Weights of a small transformer language model.
Size: 14 layers, 3 heads of 128, MLP 1536 tanh GELU, vocabulary 2048, 26M parameters.
MLP neurons of a small language model. Each row is named by its layer, matrix (up: input weights) and neuron, and shows model dimensions 128-255. Each number is 500 + 40 x the weight over its row's rms, rounded and kept within 0 to 999. Numbers have three digits each.
A block is one neuron, or neurons of one layer that tend to fire together. Before each block is what it responds to, as a language model described it from the Wikipedia text at the highest values.

Description: Second fragments of words split into pieces, mostly past-tense -ed/-d and -ing on verbs (earn-ed, place-d, Follow-ing), plus inner chunks like c-red-it, lo-st, re-f-lect.
L2.up78:477476465473453538482505478549549539438470505429496584512493463540533461547461545537485491533553494503564478444468516533486491459438551467480502432481459603532423457519443553506483530514581555528496463499525525531415450446564507550522506502518453459470483445543588495461563496522406423497550512527438526457487461489491455476522519479500477524481482450488462482510519495482549488584494
L2.up105:508522420495493535431508508454556602452540564460495494560454487535496444556518526488443452500501489490486504505401493488471476404435485485491571491486525539475516597483405542513543484464600524457493511535441482520504522541551476512439504584535538492474454429515462556457464451413512464452531513446517553483424445480491509581500515542483439451389528506522447610438478513500504412544525
L2.up218:523418491453514518444519527530597523479542544518496506508500490537541443558513517471460592547514480490526469536492474534480478485534548537462549505515487540507534509452502534556517466571526501519442562617472529520501536496513537532487585482496459465448494504493467477424513506427540515499521484530517513453404528572499518402471488557502533489423442462509504441460554512434422517474471
L2.up275:490564484540607486498537444464479489452521551467504454498499497466514460505602462449500534488475505501608451467528487493526537421482545510503528492474567549509541496567505557481496566541530514512530558587459516514526535555547529514575463478486466487432567474476484512442477515481557462451532530463454510475421479494525516471520497521529494575536534424418478567473579521417545465469483
L2.up497:472523471501504547454470486601541565523506447412503425474542517518510567468489497507496507531486487492545539470491536530421469415490537497527567420490493497518449523522458564495499423567525501511512591494499504530473426588522534560488547476512437470508519525529499552508557496511442472492544508488564493502555431511483474518564575521514439475470465468477538525492502488469489442562454
L2.up622:496508521497450515366466530537593548489552500404528535455491530523445423504466541544481450495551492537534470470491557460447544469491526502512453485496503530511548560500508474412464508600542481472535495597445449511465499567505520481470475554443454424509539508486497428535530526531511581478421476437473530493427421483541514609495498475489523473494440496535451487495504526536553528490441
L2.up701:548518530467423516476501496493577489526455496473453469504529470514543443635486583495472469525548506495509465508505563439484483463435515499449488502472497603521524540505437558520538443577529505437463484518509540519511499551582511471544524505540526559492516489481490488515533496463534392572547548457555492483542478457508486478485496491525467475496551511474442406541542402539517526519489
L2.up726:496452478459443484371459382457544561538474560404487501532482492506508533499470518460518507503520488411513414515524516495448485449446521485469532539476516551542532500513452480570507511547507455544562530534552532507407499516472504514562574544503553484458504499521555543500471449473484487565581547517580576452465515494481545481521484529493482529467597487494510481551490442521515508514481
L2.up819:447544440445452609503463488450542512484428454467487497502501544578586462486454443547487514544545550473528472508505538457500492506504551463542554492513466565448454488527523539544487534500498540493517574489431573486495523479537466566542507489530502507496489543537457519424558463465497489421476528507472491502468472551525486544519580495480510463433422512474569544535589422476555553506536
L2.up866:544430442489503505432501492473541497477518552368476467418488549449503468485521532517537529555528503449550472550528485415478612447472554454552454537518503628499544548518528507471481541549450521501588575489493490563446463532546580511570569462586450476411476464554516493455496428463490534453528570493566518516498466534496558522512489492492528504527475414485501486501592490475530566446484
L2.up1088:535472443527508543430510517480528562463501484470511551537484455678488381516528520526508588499535561534545413478454506530491482440527462428467554472488464554451438448530562486522516549505576565550501466524461526495472509505532516531436513526501483515495487486484523471448556445507517456508558486511488501457460454543492503450440443550455467471559522478444450572450536544454508555528464
L2.up1212:437493425474462498449562504408495534479543533470567447471501548552529409542539492501482571521520528531546435487485495501528501512533534465564481484456418505434513491535481508541501478505429535454533505607482446520519508493519525537531463505543409431496490488465486495535551472445546532486465523414450540540374548542478440494492473516443473479455512529492571500425533536450462429472480
L2.up1250:467427470507544500468479554491443556523509488471534435418487490498533457520550528497511480524461530511496516515512533466481496374465624426507537443526508501450495527432456527537467507509531494531545468501508485513525460570501564494530532482494472581464523541496583541437534496439494475436492513488489591504488528535532416529499516489536499508526476510498465512537522529453578538466559
L2.up1326:465566483431452483521477490543576567440486493491454461489511544514469553468522453517519426558429541492526474451546509489520548480485509407501578469492532627470481460509443611537559519449545444548510518534466502552500454449500572510463505465534429473589484475444471492486541523541541503533523559438459489437444451459497495483543484493486443477451499439398531491535404463445549426544487
L2.up1412:478469468496463509506545474491534557476518530415515521494503553519518520476431496575452529496524494525579457524485463433546613492560503446506537478443499499451536460518477498521458529521571512482562582586431493588518477471564504566511485472492456522534567518432485488496500438475523381430485497492460464460521419540487446546464561558466594500564485481490517423449516471524509554539537
L2.up1497:510499469505504469428452511526521577527506534491503449528560593538542482521539550498491453523535516451438469454530524459453530517449558494485474525465449606482446525513441452507510502489484453516501500487466546453431436529521538479520605483583503524457530478482544525489525494414504519496504514454546500457453468503538484503531483491480422493459488476507470482486469467500496490477530

Description: Verb-ending suffix tokens (-s, -ing, -ed) completing a transitive verb before its object, as in give·s him, tell·s him, garner·ed criticism.
L9.up253:479516508505477554439552496452537505463483556474473569531551538587527513566511449497581487511497509534504437517509522461439563545561472475453431492488487524407554524547436483564514524489451484508462558448462421538482497541524568517519566477501450510567530466527489477463485488482496454476481515473488500515487473434481466525483523452505535521474540450529534479444513471410511539470456
L9.up338:566493524478495515454581476449512477487411508454489497473501491587518463571566448473475476505527525526556467545532460462478532441468493442446522498469567531448557567560435532468510497479462479507529594523419473451477445545578578519526525516493549498490476496493481501491556505485565520481498500509498484447508524489518425492552533442471518550418499472518467546479525476476413539517457
L9.up569:477552485522489465503458522499554513542488478494530507509495459545525531489444519504512575510574512444439459474436421446497486473509488470532510475492517527466515558531456505505513511476510525528475479587524569481482513517506497410491528485527511460466547513519467464559514505538494439464508552546437514399441423486509513510541594484499469554444507448508508531518483473443440509553484
L9.up924:521479536485413546472517478558552513441515430442508560492583503544555465559503492470486572537591540570482463536460505444490535445485547487524478463513470567374480591508422532526473458473477458545462518515465458502432453514500523500468612540465486459456551505485488448465530484504516453450500491437521457468474515478542504479557518503480487496492515466499449522446481530493458537541558

Description: The -ed or -ated suffix closing past-tense and participle verbs (filmed, recorded, destroyed), whole irregular past forms (found, made, played), and stray "ed" pieces (Qaeda, speed, media).
L3.up1521:493512439437477537500536518586536562537507524426508491495535531512522522522561476469450459550549543473452490511487538545524482477432499493530508442521446537483540444441481456497502471481545527496444538548487510495511485518546583418495603461459442555488480518421564559429432439567501504541423489456465469453493527481482489448502547510513481477524504437400532444514506489550490522526493

Description: Short opening fragments of longer words that continue as subword pieces, such as ten (tenants, tennis, tenure), gi (register), lo (lowest), win (winners).
L3.up443:495546493525492531463478476471551584458441473442458485510451458534488533468514508547498528500477596419499501467467505484591483465510494494430499521473394577426442593499468560556539545500565481568560486560508480470579531552551478533527485519575565454499489404497489510507495486530532521490466531494486500432495496539536512499562502461397483504538464416468503539475497544438488551513494

Description: Inflectional endings such as -ed, -d, -ing completing a verb split into pieces, often in media or biography text: produc-ed, star-red, premier-ed.
L9.up198:534459513488482486481485495508541553455519521447558499507579470509548495539472513492490542523531539575541622488496551472479545492471617440534466507461437479455464562472404556520480501489496483510435572460496506538492431508474482534522538569546504469545493493464574466504484483468489413424569579521432504486478509456500468457572600512467532503548471494540494487444550525450472508532517
L9.up1166:536494451449515496426457553510483504499513540443489460493556545586550535455509494452496587598491554508543501498530545484421601516452507479511510477472495522489570518468490451470482510463484499505481577466451506488479420473465486470479614462456490538528563470507515512506527517503512449498525494491527493496446487502565501451487486461544469532535515476487469496503500493421476527489495
L9.up1379:520561447547408521424532487498485532472437552434484488516524504522487471500517501460495519485510489483505487470495527415492510482521482465488407516435454628469521528567482485504496501485480448516550525500482501472491423527530584521483518528463450478510475477505605537481491491473508477543475543414524554472515545530528405486533504455533451516509427475476492516452531546471478536458477
L9.up1406:508537470563497492476568475513486542494440455433526488563555498550535377468499505487484591507545545484478484527553544438479579533469556435535505457462422534535503505457460473485479507496483504479466442526460506483462479543519528558533488561517466478460548490439521501493492430531529515478462543469475578477458551546484535509509557518532453486498492536506517467438518584478498489576487

Description: Word-internal or suffix fragments that continue a word split into several tokens, often after short prefixes like se-, de-, pre-, as in se|ver|ity, se|s|sion, submit|ted, place|d.
L2.up24:532484478525540530490529542536507553522527508536477484544487478545532507570601475479461525527488490501468547492472460447557475406536525465486519563483493555457471477477552500441555470474546507546515533551472499463440488623514510499435455495544452527504511521408470574469529574482485456507493518473462507558512498509539510479455538514504499553480479510457481564548478494455443503506478
L2.up139:507537460530487465498503496536453513572408460519544514471475536524513523517518512522472517473472531470555465462489512498563475458482511464548429500496492532457453505481550493525522514500454481497534492570494452468480478523507515510475499545529472541477441544467480542531460465432518504580470529440548558473533485527540544498537493439466478476431533524470480506502552489447554478548550
L2.up259:504505478543514560494477470488525548481481532536518471440482541541527524548510472557499512520483536537543479486526533461556532513423499419555532488451435528512509514521490569381553469498479472478490521500516462425512481506510555489390572507468462457520410551460507549518552538530542471473470513535552486406558543522515553436448537499491449496419420432501513537483561464531427533529509
L2.up281:468527409496535516428492553492500524491441486458569514473487447529508481497556513547490531578537523563411484424499517474483591524508468515471482512455545627473474507509539521479550486438456526492524566463398515453493424481537502537475480517501471519566486604421546526499496481493517404521427498494478439487447437544538437560577463560430533554396509468510462468470489471446449512533518
L2.up579:467519526536530532454487522464547489538491474440543497459477532603467434479525457585426517482463487496590493447493481505502454410520529469537527493393523511489532541468476524442551535555527483502539448521550457588479503597574556579491509563544511468519442465529495483510499546519570471528490534442448590411486473492504529496517487508490467514467488462404486532523576508477524470509463
L2.up644:477617503527471477467529479465502579479452450512552451481468510584523513506489462532507534510554460476534440503530561483491409501474482507531537567425445547496541503511403483548530488503539460506469562473488451479479441525581522577482560544512484455438487460484482552530522535521520473557446485437466557443425545492467492450533529449461381529416448458425473515468561485504497440488509
L2.up678:536487497546520531462500478486520534417509552526531484414522494482534475548563524522481572525478480473551469556465525469509519472530553478490524408425497515539512532624511566472520511546526453521549565588451519482488450552522594592473498536493483460541536476437454478469509522463519541528498471426514538450458438517443472488482488399464447491439546548516523479436572455489473497513525
L2.up881:529498453542493531449547431461496544507492493452536530519471496472525485512482493498545516595505521484494505577425391435530494415455554532495503493519454518498466480507502505483529457463472525505538490541505471551517485551595459410487502500546438515505527505514557582423498519466513432544454571519554518536572523474511453488497525505442451486433511484464514541476439537434427480532506
L2.up896:483545500613468495469551445462500554488416430496566446525507547516526549524505461538430503470537510481514474526457519466510516475482535507516479547499470513522497526477521474456522502452537464538562549611489520448505472529494497583482539563550538478541460520506466524440455495474476531517436483539493511546553489566578549457475461497398529549467466508503438508418527511455470497514497
L2.up1037:487559503562507533436481505462505515532483563482560485430514498517543467488594429502491553544510540465467454525433508451446512491459548517507524504465495633532476510501490465457572501461535410541521461556493493469437445505491522502483476542466475431526575544507568551496515459474503517508515532532557560519525442506556473425507540532447433535421614492446476490486504517521434483559479
L2.up1052:480511512436520464472485512478505510450473465486513445453460550568493470507511449551607493524527478504487491487539452469464554450470461408546559545507520604470502527499495548561497541504518487475541569510472522491468446553558546547478542492481465437536477464456455562470460463425539494501475553501480543365492495563522515538544469459479453414414550479493497485490446468493538564516506
L2.up1095:446420459512438535447419549503561424487464555503583476474502548599514527536512440592544517564486524464537550442476485520490448540495487443467517497486512509479516527442524490500505468548505518470461506482498550467457432505520504496427511447492520534495466512473542529541473477446554527464534488545501505457481470464514508524515493539364523488498491503477568496514539438508427551432474
L2.up1233:546527485501475559496531576486527504525490571482524463495462455435478476456570443541536574497426465572547561558423523474546525553439532457515542483477486578453448581545463496481519512416540489547532447565450447470508464505509532444454457520528454460539477531432457530520460519516462524487465494485505495534559526516551486471484492459485543492424466478528512509479506454505453560560600
L2.up1274:534517538496526516478495561511487526486430456505487447441490544484475518507441495477467527478577544509534477516546547539502522496499463496452486541485479606427506585512536524524500486456486494549483552539434443498539470559539566467524542492511544496509512545438539456515431507480492534527461475487515470392498460518585568485516478509476470415412498467496502503517497498494579472486548
L2.up1448:422463597577441479465522489494514500520438526468467507483515562538572553494486495514490531498540538459521502484512505468513561458457531499504484558433483555527519530500483465519541506483485503501462543500526495560509411541468572440507456523587534522519534483462514473510454469484473459578484527494562512495516411517522527513527457528479544531526506385485448446494532544478562440506530
L2.up1475:474428462481484513507465472506530497503469508474594549463488572494565532541548507496522559520498514509552547456487433462536506558445482465520480534472456545480502500416497457461583538487526475474505506545495569466561540472549474490505527543514549490485512546509500458471479491425517476499547474499561465503553533472571489523461486551502489526470543510486503581421572453478455453475487